Weights of a small transformer language model.
Size: 8 layers, width 768, 6 heads of 128 (1 for keys and values), vocabulary 32000, 73.4M parameters.
Training: a variant of Adam for these matrices, 1057M tokens, 8065 steps.
MLP neurons of a small language model. Each row is named by its layer, matrix (up: input weights) and neuron, and shows model dimensions 480-671. Each number is 128 + 24 x the weight over its row's rms, rounded and kept within 0 to 255. Numbers have three digits each.
After each neuron's rows, "fires on" lists the tokens most often at its 100 highest values on Wikipedia text that the model never trained on.

L4.up1198:144157134095144107149148125122165171164087142140132101166133162153102113147146105115148130095136129140114120137073133124109142110144137129123122125113111114131160095115137104160106081127066150111134068133115101143151152100158130096172087086139171154143150160157117123122141148156127101137145156139111123148133105116126089112134140146123140123135114110117162103138096139114128152156109149163119123139098143121076156113171164134124094153138102087159151073142120116135107159181181124131130132121137138142074115147159101150139117128136146102148138122129135166080104157124129148127
fires on: " \"", " Mississauga", " of", " Passing", " ("

L4.up1813:147132107091108119129100085109150125129122175135132122108136108109139132142124178120193141139099156158096141126137120106107133163143153113161173135116107110127132134150112158129146153171142087141105170171103113183153159138087172133161149137115119105160095141121153138163114161106085117117100178129167152104118119146147096145139142092129160179073148085085158112176151155121118122131127155107116101127124137093116131122142088145128173175125111105082178156104130129123115131139114153141119175115092143155139091111159119137156131090130149101121159118111138112157116104166071158144
fires on: " for", " of", " |", ";", "er"

L4.up2489:121122142105170124113166153089107105124104094108146125132099093130123095182155123165154149188108143148091118105102121116117092112103144076144162101124112140096092161165122139095139127141152156143122105114129111135137130145176111099174121135130163128103143137106131146159156084129084136120085138113149108136078094112129143120099143124133126132153119143121088116119154082101112142146154202194129130148118095129120137115172134134130102140109095147136163139089082163136105138127155165109133124090102138147143108100102121088137140089105140187134076105143143124124135117128197155110
fires on: ",", "),", " the", " and", " of"

L4.up905:140144132104138151089144126092163085088115088144127123160144112127107129118164105109136136125102135155089132186143123099115116168144087116124150142095134062151109080133094141116124159102133138118072088108152171159138128078123116154123084136117159118074110150113123127169111143146116136136114111110112117131108126140124161112146105120167123097145112140136133129165128144176114152109135172125106134111100130140095137176127109120098087143117116112094106137125130089061156078110154112136108144117135132107096164079138086159110094180136138109142142177106096090161114137146157095120
fires on: " I", "I"

L4.up2903:161126087063100097151175121121113142129103142142125111141115127139129130155179093087121160162106099127138131139114162132165082150134138104158130063119112117120088114132133118114094136122120136109121144116126150142131103160098146101134132103084123159134145124130142099142139119122150171107118144125114089124122150144125087155121152115154121106146109115155121151124125126148064086112094120144159124148160102133062212147125133133139119159140144137119161141159088168165148109108187120114105134146143136139122123110106120141140141146143185174132126107117116107086126109158100144111
fires on: "Re", " de", " re", "re", "ve", " Re"

L4.up1824:181148135102172118129135126136153115142109072120115128148129121134114139156132181108171123126123156119129153126088162107139114149163106134132139111132085127133162123088132120116137155163141149139079106136093159116117160077174086173105137137130174081115117147133115127174147135174099089097146169114145118079098143158125152155161161109144091167114085127130129122121132126155082117158150121110100108109129117111174093165126112125128134145140118134114123125141108167087113151123167174114128172064134163129149165133131109144126066135168151125125121143151099135121141159161142122137
fires on: " club", " it", " and", " suburb", " company", " district"

L4.up121:146148087102126149117140142112140123152131130101154139092171159115153124132080116095157118130131135113149143116115123127109102081131097122147130072093162178076121106151146151103078130123127121139098122138129112197140135140101079138136141145112116131145163140154122119153181119126123115135117137142121111137054128139116139112091149142123177161130096144130118143113148131129143118126113137127133171159117167104132184127125142136140136146161176147101099154160127116116140129124127109136131105097141152126124154157088092124169120099131137117120145152169092099133116116079151107126
fires on: "\n", " All", " "

L4.up3018:134129132120098126101137142103160100119086107113126105111116137183158170106134128139148152147119123139128149143141131076141107116081101097128103099084136106107077095102135146137118124125134131137129138098116097115118103128091158120156134136067125167094116141128101087122133144133105101127121137095112145096093128166133171122147133119149110133176148118136094122150178150139138134156117154135110132159123168115079115154130155160122115161109126173137117158146127158138088113137149112133116124129171047133157132103139120105118125103107098125120137129139100143135147144147147164167
fires on: " 3", " 4", " and", "."

L4.up169:153122138110148094118153102141142124138127105136086127081136127131149163109132129112135111176136137132168144139114137116133109158150112156133123111125123124069108131061125142087109118162127175106089168141115125143130134134106078130134133133071129099121107181130132127109141110153107130118106108090152106139102100147127158102073130087098115093115108124117126114118134124111120071132095142107111132167141142125131113122140088099143164128173166142134099169097118109137135118111124086117069196125163147109118169095120110123108142158089146101145119101118078135141158108132149143172
fires on: ";", ");", " and"

L4.up1268:181134128123148115155142105111110178121098129131137135088106130100102101133157141112160145142112119106107108167141133080111119132175120120161120129137118143170147161124147108109141166111131114156125133118148145163183112122105110184126119131118149136148097105132091119137143113133126107120132116097116095135120106123129159116139099123133199168154127107128129137164140169095079110152143105144144129108102158170135130082139125179113183161129117143116145109144120172110122126152212181129116133128098125117101147108117111126133109113109093134147123159074117160099122147152168106142
fires on: " that", " up", " out", " Out", " Won", " |"

L4.up1483:153096167135112132144179135124141184158113123107149114143187132135149133144138140133159135124136125151129163159114101157129115144110156145133132122093115116127104117101105148147152089102145136173109140160098095125133171110118191095113153138142163167105159135114148117171137117146133102126120136119145119101108129129124088149143097121140122159117121123092099150101118087133078124123126139131141098134126143118138141126108123170117133147132106132113167145121135153118132139121166140121123178159108170139118086144128130182144125128118124150132141126110110140115118118084127156170
fires on: " De", " de", ";", " |", "De", ","

L4.up1435:119157135115112155121132111140132153146093104124107101113147136130173126106128163130147148117150165129142119123162130144109099143141094159130143123120128080100115157161127120134141127127131091122115105145154127147141168129134111131172084129085154102125114143111124091140145136090130104136128136127126120118117150136125120102116111115118147175131094130092113138139182099131145115098148138208121126097104160105071120153126055161148128116112104174076100120128129087120137137115138143133083154152123064125137129087133108141111173162122148165116138128116102103149095099107112117111
fires on: " have", " only", " has", " of", " had"

L4.up1238:133127116104106137141127130143052125136114105113147118124100082123168115162153123087131133145122137142114180152120123099147108139122143138146130099096148130135092126101162173105114160116145137142120113103126110146125163127123062132110177098111127131125132154151127154164157118129119106120125151134104053131135098116096167124142124126102153120102119185097151136176172143164115143122127154124161105134108172129122129164126145171151117114131108111169125129164108160115130107149129114138142124151120166091104137129110121119114162124127134070145105159145102159102160127130139181136
fires on: "'", "-", "U", "O", " She"

L4.up1677:100086128117102075142148103135109110089130147072170127141134125109107107171122116115109144157080141139157119158097120118160147080107151123162125127103093138119125126157118173097073149132140139120144131124169107135166125127102094142151178141106189122126177117126129099136103136093078136117102215093136121113132169151122158087133190137095143089134141142162137099112180129098133115160135117120110160154071132170108109131126149123095083157114158103129115118115077079104135093139107138140122182128137094099107116102136083124110158171156093113124158150102103138118127121084127116158
fires on: "'", "."

L4.up525:164097143093092117133103108130104138184110168072117107112106120156118186128187176140173160172122093130137172124105146137152146111063133137127143173102133103130095110113155163123116119156124151168134145167124167177133102109099099143084131142116155118122113193108140146087095126112122164112099119100153089137101135097133114118126114129080167107098132110107115092155163079143098082158107148120123147109119146134126102090117151112131138165106157122123162150110123143164120139161101137164094141111128144128162091115080132120123120126109174122134093138128177101106167120153158125150
fires on: ":", " as", " in", " In", " September"

L4.up957:114131161106119113134145115116181133129142139132140135136133151146127165127149130113139141105122147123160112108101139147163120147110125137108136108101136110128117119109142124125124157097102120151116142179139150114124140083130099089134129116102119134154135137167141107144128087085108144115086083128157114088084087140110162087119135093117099141128132146121087133153143132145128128100128144109146116113141082152138112150141085189138112154156131143113104089118111147098137114104134090064126124111151077101103107124152091133097138147162119125115140068122119084139116117180092160149
fires on: " also", ".", " Bl", " ==", " ==="

L4.up2485:149118162040132104111128143103115152121119166094092126114151101128178093150103123123148152134151138139113115156122136102138151119114152109174097099084115123129111108137165138084150151123118131138120077138141131116128134087158141136133141113105152135105168136186160085104173089148109103159119112071116138132123177127093157112114134100150155098105129113120153106142148075089140146176094118118085135124105130145091133136138097125134088130100177137138130163086103137152119116140164154138121154122124130105089139142154084126136072132166106145121135141136083129140154118108139136140
fires on: ".", ").", "\n", " for"

L4.up2081:124146106091105096103122140104131118138156101104132120067114121122124156158167132071096124171122136124173094121109144113138080146133128128123173150072105134123124094137099152111133141111082131153115145140091133129180090133087173112157077140101141117134079143113131156147129104115105104140102110139131105145103125144145163141123131119108157091117136152142127144105158101102157101146101132127115132154086123124151133138153129133126138107180101155147149128128081105120105139110117159112129138111121141112156135129110139141128091138153181123166055137165148084130120111133128165185
fires on: "\n", ")", ";", ");"

L4.up2517:155149135159115126143123146107142136103136163120126131149127133143126112138144115128151114130133165134128065133128188121143110134129143117145129146161135131107117155126148083126117118161080115138113086145113126120129093126122082135125121145119138123154156212166171115096108098117114112174112106134164118167150128141083165073140145112123108123139132090094123105127165130139174133122097141132125158136106108136135113103173082135152136104157101138152096113128093116114111104124113157122082127114154129129116126121135154122082121144118105091091139088121103138065142169131126153153
fires on: " to", " He", " Total", "===", " Party"

L4.up1809:104110140131098086141132120122158126122092140135113126124150103175150153179118171115129133111129095099144138167119113102147111132092149161146150144114135138099122102124168146110105152134118171163137138108126136139146145130146087150138110108108129137154132148154107139102155133132137121158066099160150153105149138170174125134115107151093084162089109097074117126114135097177134086119143136137116117135154114163143118095153107175125141149139121155133111115114114100124097096096141149126118176118120100101074108134125100126082132149122161085112129094151112124128152121120110154161
fires on: "==", ".", "===", "He", " He", " =="

L4.up1967:156097139130123086103127135146130121133122116145140129135116141151113126073158181168162113145153123179110148119116151138151110194129132171123151119116093089180161136085117113137122144144139139129133127111105152157142105095104120105114112145098140085106120116136142087142133131112158140090146114128171085174155130107139155117127096078139112134181156075137143111120153129136143129190153148137130122105116124099119142083187101118145111121157158121113104126105109136170121125132106128102105141148137131097136141082161151143123105135118121184139113144104107120143162156162162127170
fires on: "\n", " (", ":", " |"

L4.up996:072129153156117107117175108088172091129086136075131089132131163126144171164112145112126115184121139129157139115127146105178111133134098130161109145095081129115144099138140150089133129095112112103153121106157095076153131147089139132143152101089190114145137109100128138127147145091144090155145169106115126128080150134142145152090135143122151158124133096121138102121185118153136118154099142177133189125119132147112140117132121161122117121176155152104118062153104130093120108107144121108106122119185107131149137115080153144116106165124122126096105118135169158149119146123114128165
fires on: ".", " 3", " States"

L4.up1801:130122117107131104141118116132172119111141120119119145146134092162157113122132122131140106148138111109113160083137069119145149122130117102158116109123114144121129084142148146152105172137101133101153129152149153123126162157103119161113114130121125145102119121149135115132129142128096143132134128107186099114168172151109140142111120096113166169098119100137123116138138132108125133142103156112096112108114126171163111096092101162137109137129120129165104109155112143080151115115103156063148104124146109146149128159103137136129107123156152104136112132141125113124096112088094149157
fires on: " and", " that", " than", " where", " as"

L4.up786:165141135137140121126138130122157105117117162113174137121169143146127137100094144155161117110155094143172153142102129129155147106124127125135135141095091087093115106124202148115129143128115136135149077161133136167124158079170135058129139162143135110139136165128140128161108106142148097143108152108182122098132136155088115126138142116081112128119126119118151119125158138083117112129094120110117106136138152174116096105155120142139125155096119130139106132142113127134138140181151096105116159106108136115078136146142018082118104134153121094145141130176110111115145141135110113114
fires on: " ===", "===", ".", "==", " ==", " about"

L4.up703:124095125133117151130121132090147125142125056120128112127150152128165120164136081145165125149104130129131144124130130126110119142135140145142086078109099140148134109139173129079136146153185159161095138135138144138156164089132110100121155146129093108145129131094190158144145074099090147086138094103104088124116108131134086150110129098145118121148115157137085173125126150149129132159132215137118122138125087050128132146155128133136092138144149138143199146149116143117141121160131108079160146157147161115173124128127128124147134122125139125088105133184105111125143116149120122096
fires on: " (", " ", ")", "\n"

L4.up640:117093107116130084152149133134102165137091101095141148093105140125134062198119134116164170142125136127097127117108146123130149159144122150152141148108114107129161119126115141118112142121114097127143170139111107160129149145144130166121109140147131117130117138117100148141122131187157111137143120169127107140150071111137130094159144127110142110158091112142125089117169154106135135142118099126079112184105117149149130127136131156107103100091147105133146065151118140150167110185129153135102131120155137121104121141133085130144105183121108156132118152119129165081076143110114122146
fires on: "\n", "s", " |", "en", " white"

L4.up714:107101129140156142140165135128141132133112152095111111136106163151143103104132112101104130195116126144162115099157135137139136148154141165134137126140152172153150139130122131129102144135113127126111111114114147088151125114166161127154123092138133135162101111123156135102147134134114118097120139071155092113083096145098117080113151112104167137142075133112139084158148131089070106156150164132076112092145120100143128143123131131166155131154123113124121163106123115070131128124147129121128122085108141140104112078106134096081108125086125148102139129118097128091083127168108108114
fires on: " part", " centre", " North", " high", " Centre", " Central"

L4.up1355:129156111130105120118116143112123175172148099124127155166139130129137142138133135124145132158132111107105152165163102100136113140108090104157136180110134137140052094110117134136112140156142139124117128112098140136114135121171119141098150131093116169091092106135136118158134089121114141116144137109144106092147138116141069112142113121117098101163147138097181139153122080126160108162092150095124082148148156117120132116118123098111151161169140180108129132121092088177124093159125122164110124106144143146125109132179175079105106117169086126119099100123112150131098127142142154135
fires on: "s", "z", "on", " series", "us", "ers"

L4.up1988:147145138130143100153179070156109138155108117113086136123116125154142134099122118096185118121126086113142129104129126150164151129095107151149093144135129124102068082146135158106120152136106121136186138120177127156110176137102146135111145131114152096142115154129106102112120110124156131127114106100137137149118158144149116131132152108111139140118112118106138109117163115115119146141107165096080126122115166150139099119090100154154089127134175100123172113160139153110093148132122123156136193105158149162153144119172081083114132123085113134160114179130086150074124102135121127155
fires on: ":", "."

L4.up867:141145116076110107122158134127098162105104148122146101125121134152163118141117114134140144137136125108115099178114185093125142140119122097151125133091100133121139070112117147156104104139132129124122123138128131184164135127106132118158113080105134135139112122126160134123137098115152164064073196163116131130138141122164122095175137149124131103150124108116079137144157121137096108159121196104116100114118146111123155097135111147160106174139157142112098081127121122127086103125148145113130132131120136093101154101160046109116126153182169142148148136104124116103146122105092131112
fires on: "===", "==", " ===", " ===="

L4.up327:111102127113109100109145140130135159139082107107184130157116115146134113143102144135157155127167179137162177150076110132093147097114165135123127095131113110152117105111156152118122112165128126120155115143114148152136140104115145147149091136123165138089132167146150080128108113124132118166146176104140110136123142151143078131155121135144140166136110106082117102152120134143087130155115125152138132159098108158156130149146133127096083130130158169122139131172125145140120103088114109091113112107142142108121143099127153118152129098091136123109202131097159131106153105135094166159
fires on: ":", " |", ",", "(", " appearances", " 6,"

L4.up1219:117148103081144100109152138099084112150066098141124116146128138146145116137131097139122077131104162149143164165067182145107175116102120095134132096139173119122094079180106125146143124104127127156109112133118150124129160136117146083102147081115147109112151104102170125133126118144101115107154112111123130114128144157103080096089112124118102131114159135115124134117099142105107160140126146132145136105124103143086142132158129132138108130117110137121155129176146120163121132138180148143146173147139182108128129108156104104103116153149140116154149084147093115076162128165107161147
fires on: " S", "S", "s", " (", " 4"

L4.up502:074155142109144116125111136106140059129175157094136101116146127194113137135111094136179143138078119126082088113118139098102127132149161135146113127136093134164144091082129142120106130136082112107121133133118121104133132174137142079171137143079113134134101128108104096139172072149125143102090111119112080104095122158130124126105105107125136136130079116114152135120115145116112103134128152128117136137106150118141113103135108149146117145112109173106134103125136115142109119146117082119148118130113084103123139134138079104149129156148122126086113157116111103171098129102158157138
fires on: "==", "===", " ==", "or"

L4.up1204:108141143089108119125105168101142110166158142114121146107144116155162140149083096160148110125146128147119184101107123131145130099135163122112103122093140126142138104106152179160098122131100115137159101108146155125167155107133120152122145131112139135119141123139117117140149159123061164160151092140105136121153161096132101120133133142119148122118080143106127106144177093164116123125128151135125077123126139122124148138166151148170160122166105141113111122118133087097121131149132129126118157112146101122165084116086122136080094105119180121137101178099127131117131123098100105136
fires on: "\n", " +", " —", " –", " −"

L4.up2045:120113109096084118148147122104103169128102146079129098165136138140180115133119093092129109155158124149166176184115125140104107138132111172131102116111122071156098131088110138117151126148163125150081113126135141113158082143157140098115162139111148125100117133099166107114129139096107147109110168141124082128110124134119106084110097092107126161102139076142123146131151140131180131140111177149055168151067135088089137158140087116106102163143152154085106127129107139125177090176150117147142138076165135143125146129143124136093094116126164140128118096166090140143127151137177122131
fires on: " C", " I", " 1", " c", " 2", " 3"

L4.up482:109132102127122121098135101078165139177091150145161117108158083093201135112152121105146159128115073132111090104137133115128139077132144113173121158113108106109131114149126151152096128172124118093104145150155141177135155085129126132135148113138113159096158096171119100161124130127115111126123155106138101114126136155140107117135103121143128125107133112090161099180158119158101130127129093156106093141100115122138161114118144129126114090155136131120172118156125111127147138136125201174148105096115123142080094118168060133151127129148168106121152136132080146135090124123105161113
fires on: " for", " of", " continued", " began"

L4.up951:129151152105110109159092074156107106109102124087174090135123130150116082135131106117135150161133118107122158155095142119172118095115132163144132135094122148128096098156153189109119184117121142118133140144107156161139135128112105140130128145094103132118149123161138124127120093131094146126126108123139130142106172136109140101145137117131127130057104100122146106130173073114147114111136157145140166132089135154144093174125109122170121163115148153143130143131106142091137118141144116140108171131174138121145125120142087079118133120150114136143137100114081144074090091101103127145
fires on: ".", ").", "\"."

L4.up1215:133075129164157147109156112135145149124099113086168116092064075167124152133109131102111128164102104113158115123109141129142162135150108131158141085149134114082167095129164133119087097123076107186162128162159159128136156129159114159131125141115110116111159137129114094088122124159165141109098127107142093105109131157119139132102145126107119159109078091137054132118161087101111100129095147165034127075163154155159126113119117180135129159118145106157150103148153124149117119102111118112112124134102122135145080098166095113102136132110124113117126149107111103128100148123152150134
fires on: ".", ",", " West", " Total"

L4.up357:122133104145116116123162155138073189108147173149146143106156119094165112129146139106121118099159160158151145119088135115163096140117103110167135124113104139123151126120128134124133126136115130108120087135125138146131155128116119128124123051151141117143131176164115091163125080148085097124126113124123126122117108172095135120124089119104095134139171103156146125111146154087148111106135165112119128108091142140129083154162125139152099127122130137166119105123149131116120105157136138118115138118131135106082153145146090120094130141157150094173115128130117123128108132152123166148
fires on: " also", "'", " to"

L4.up1875:123158111104148111140130146082137123111083120137103125169115135147130115109138076133155085118154157160149160158116162154143129154145166100129132107116138104121099123135149098142153168142153135110110089146120142145146136117109123146163113108099143117087089173124125154131122097105124116091122145142122118080119148126131138108108089110139116106154117081126153155127147095143113161149146131134138151138144123140127124121156120188137044133125158136149151079125143149109154099139159124114129140186136129106091151140181085144094100098094162135163150141130135117089105119137118142133
fires on: " I", "I", " to", " then", " they", " had"

L4.up1291:124126122163136143134160109156144140161085129139167127121122165142152142112102164131147146128151064139145120135098107134162102077141119117152106121086122116111119128114160137129117096183129114137092121083166124063132154141144126113108112176137126143143128133168108120161155132142128074129114142093136105094131147133131100105153166130131167100100113141138093100140150100126115143099104123144112115095108125142123135108150096146133110118162127142114142156174120121150140118167151135112137132090140114147076187129119106139165115121098145126123126125124137148133120153127141178104
fires on: " other", " many", " various", " numerous", " several"

L4.up2259:135149136112157144132111169092089115126111093112134099134145138113138159178114108134155123134158145119102162183177134128123119125153137136154128121116155100130109144129128194133143124155115137131093137161107095123136113139149122089119159127138131127139115163121109119158129121140079149115128152108108136159132151133110132114118131115108146143130085151146114136090132119115096144107124127147095141129086117108109146171130158128138121139101179131153102140107166132074128130140148153127107148097128153146127104115104109121198106147084123114079154138164121112132118114144158129105
fires on: " ", " In", " At"

L4.up3064:152083137134103160131117116137120122116129157099120129112162135180159077133150117118158152134106119122158098094120125078168127090104149110132122146102141118095159130107108159100122127137099209122131165106139153141139147139112143127110151107094164147126093118136077100164139156084126150100124142080118138087113121162164139057135094124105155141145088121134091136157165110129120150076131107137127138155069122132136125095144120138136134139131140147131153126153143144097151096152127108120133108100173127144129117110128126136157094154097167105121164101129097135135106116104158116109
fires on: " 3", " 13", " 8", "nia", " 4", "ion"

L4.up1685:132140082105092076087113099099172129117098125134107129112135147179147138174131092131133108140133098136119101166117109130123168121151127132167091093134142114125109100129137168150149101177127118145105127105143118110149132109101104120137120120137143162094115102099164136139107131126122133107097203101144122175139132087107088131154103064178118140112129128144114148095149156110121117111112144120099088138119158128146155159123122125153118196123113162120113166153146115119089139118156183104113192114120156139133125104131154146082107150159163135151174152156147128133157134164118116127
fires on: " of", "s", "S", "re"

L4.up1542:117106113122122138111132117128147112117150134108143106130113110157132150132164077133202109133126145135124160129142145137104119141114147134116116143097093145131142128156147110090097122149175160086133091112091158131134156145115109131123153103105114135113111118155144136132133146094149152078111127139161104096101147154104133150096136126167126135100155116114146147169112140124126154135130131106117076122134131127107128172102096108115121124153093130133143144113133160122085126089144154152144167123157180086134157122135130161155084126148120103132125156109114185097150095176093132131
fires on: "s", "vár", ";", "er", "te", " her"

L4.up1149:159122116064114112145096075132124145140128123088135129155168128175123112142089138146135088129112116131115151130120153125131170145170132150145094123101089130128087060150118124130100189137123107094122111138149169150139134132117154158106133106113098123111126157113128119137125081139148112085118129110163103128145129164120129094140141130157100138099113100128133102119125081163126123107103139138096148110121150160116117115133115156136123142147132119153138108122094112109119187123172120152096171125166157125139122122157076160110095147109139110138107109105116159112084099142116158172
fires on: ":", ";", " –", "."

L4.up2395:118111103111171129140161120132120157114058155108126137159181149152135111148112124136137139143088106124109164124138114118114080106131119137153145161096156094175119134159128134154105106133154157128149157130115142112126132119185151117083109138112112147115097111129157154134159137156141099131149112133118118126136148166094091103122142112117166142149127134150135135150091131101110162156128087132137071158096163142091139127107102087120115124135143125133125101126134158120177150122129153102124170099151083115136143121141129084133140118106106164121117148139100156106158133157145123153
fires on: " 1", "z", "s"

L4.up104:121135099164166119147114076101073133099137147117158111161160134155127119146112137142156182125114119120104141128131149148156140077071108164138128146091105128110160108116139162110132171137129131111156152148095152138134154096115138139097154055113141103115149173143164141130126111103113172127085146104141137147142124143144123119145159125139163112033153125135132127129148084155118092121096149137118145131117139154088134128154055120158093151143150146093107109134101165107140118136130136110114168145131099116159109132132095065135147163126115088115137115154097122109120112145114146152
fires on: ".", "\n", "===", ").", ")"

L4.up2911:160128132121172170123094107086115152091129120147157123122135066120135110130145151118138146140139143139159110143136135108092119121123126140112120114115100076071086161114150150118117129161112140105135126118120130138140140133148087149128128121091143136167138127131143125141140149109140096121080168141122094147073114199150144098049127127109124140145121063149150114118160121181121165134119084111105139165132130118165141116150095096112133146142086127110138134081112135121120121117126130110152144061153112101145118121140113096091137127127110132161123132126091151131123170145148135145
fires on: "y", ",", " and", " it", "id"

L4.up1952:170145137127169171121151064090130144129135135110100098141129138097152149168089147146142126184147138129129129116149147124148151123118164111158110116121128121124142115124130103141162147119129090202169137088144112125143140126120105127131135112107138151129137193142122099152161141122119130105124126145118096090130154131146124133121141124116168151096068114080111119121167064125098139111142163128170119120122134147154146145122116138143130176073136131117172154160137094106065136120131175090112122118132122104106096141124129116156147139124134125132145147114137137126121126107118135130
fires on: " —", " +", " |", " –", "ru", "N"

L4.up2291:142137144152116098133141142075155147182112140137149117155165134109119067145104095131173116151179131144118157124118133107128124085114121094137112092099135093099117125163108133099132140179122145142114142139101146126130169062121125126134121130132191131169148200120157134144156094120146168102136124116145107108134108091154086146137126136158127142143151095066115122108130148122093089114109139146119166116169072148095146116145110157108112162103095119136132077125111115173106143161168139129143109134084147143080103102143113165132108121120111149103105132143145113088122163144104136133
fires on: ",", " ("

L4.up2229:107126159157137055164140134151119167131128137123142133143130143151124108110146127171147115116156167137106164110142163108119080103135153125116153075119160147133150133134132120118124140171155122120157155100146142117134167124131130123156128151082141119113130139127131143151126134119111123128124192118142072131112162129070122134203153115151140160186126182149164096166123142092110117132182160099113183126104125133085170093159110153129139108157152114115122103090142159158122161175122130125111121077117098112130148104144094089145107128141142140117173117149132109118115154105125124164
fires on: ":", " and", " |", ",", " footballer"

L4.up50:117166097065115140101157118063144085123147172098141130122152152158143100120121122125113150096098147163141148155132138111137130158126132087143134128136157150148120099084138153140096152154147181158154148160136157165152147159141110146124120109082124109136146115162147105125109099143094159143081180125094115107090147155103159143122189108106152150110161123101088098161107080122116099132099168115153122102098155135137105147146121115149116170128147155141134122173094097109110120161162122135107144114152143079104133103169128093132119138159132139145130111152127147142135122129174148141
fires on: "==", " ==", " ===", " season", "===", " later"

L4.up1890:186145122138132139112086094150153149134112176147120115137094124146130125132099105128147138149156075105128139157134136128159102113106129118155132123112136166124075099103141110109119136160109139131143157132119123180141142112134067162158161147109157153117122154155108126116103136128115133142078147119156090155135149116135155150148157117141150125054110127082110089125132105072103145114127156118132109130123153140126119147176102111129121137130175165115106131138145109081118130149166095126099207093100113130127138110146075122132143072124130116115094096177130150102168106120119109168
fires on: ".", ",", "'", "\","

L4.up2355:124130145134169130112138133119106167104106156131125110143139124177163095110136144122126140123151113093095145113096137115106143143127150101113138126103120126063109096101112119104102118180147169184123109123127105124137128100126125106149150115119128151095140104137096147133143103106160139109095106128118127122115131116139127103119118114192124145129116088083109116131146098119129092142151160122140097081132130113115154112149102119140102180101123138130163173127172134154088144126165141131094129152133175137105150127122124150136130124122101124100163093094116131162126170101151112132
fires on: " as", "ly", " only", " also", " 2014", "s"

L4.up2503:129129137118140085113147118139147133124132186115167124137117161103114124103122124109123159131126164168140155128130146090148104187145123142123110139094087152171122104099119112134151163115137163116111159166130120154130145156115131122167130149076163157124141159119163099127102139162114151117091128088122079102135109166154137102138117066129172149138115140134147130128167122134154169103065165164137117145129146110161150159149108141108101180111073127120113080122134148164172127110115134129171136081144113118140127099134142155127078152096160150109143122110173110131096140142150104191
fires on: " |", " ", "(", ")", " and"

L4.up1197:143144160076111117134164137135141172111145161115094150135151116132148084089146110108104114122148133122099153155087114141149085121131114162146120134100117081150131100116120104115122152139121122119129155120105166137145149138117096191128132154139126102148141180134153071171153115191127101162116113152177132080101123169065078160129112118119141107119113127162102099103161137102117149098140148169149161151087153132091154164119090117148111118186172134155157130097159121099139129122163153122118106104134145130065155066135092150113104128119128130152097135140102129091151138107100121086
fires on: " and", " I", " |"

L4.up1578:127108148123105131137125123117120143151109156110177112129158146130124130124094113143126101175166120121120156112126134099158138171137146102121100172144080119148169129114131156131125122149151150117143160155106140142135109113123105156142125087098114100113120119108117088161158132170175117078153100132137081117109133179109119145115105097130137164120105138073118132102169089158106126134125186173137149094146136131172129121135126134127131120142093150172136134124134096093145117078134128121105151084108100124143103143081149145132105169161108129115164093085122099125112171103132097144
fires on: " and", " served", " member"

L4.up1083:152112151153134126118159132094138129073084153103101141140146140121144065117132094134178140127120146123139129151139114162127142168144122135114102146098138123155114104122120167071149115101109123165155118110154139093148117130129138133120119118102177138143124141150140105158147126111112111119108115138134077096071125136069151132131111109134151150081104155128130124110149139163112142168108143142159066141127137095116128146152101168173124130106093109137121143099146126084097110155125125096174094081123114102082097146119134140136126128196090126121136113118143164141160176120157172184
fires on: " O", " L", "N", " W", " men", "-"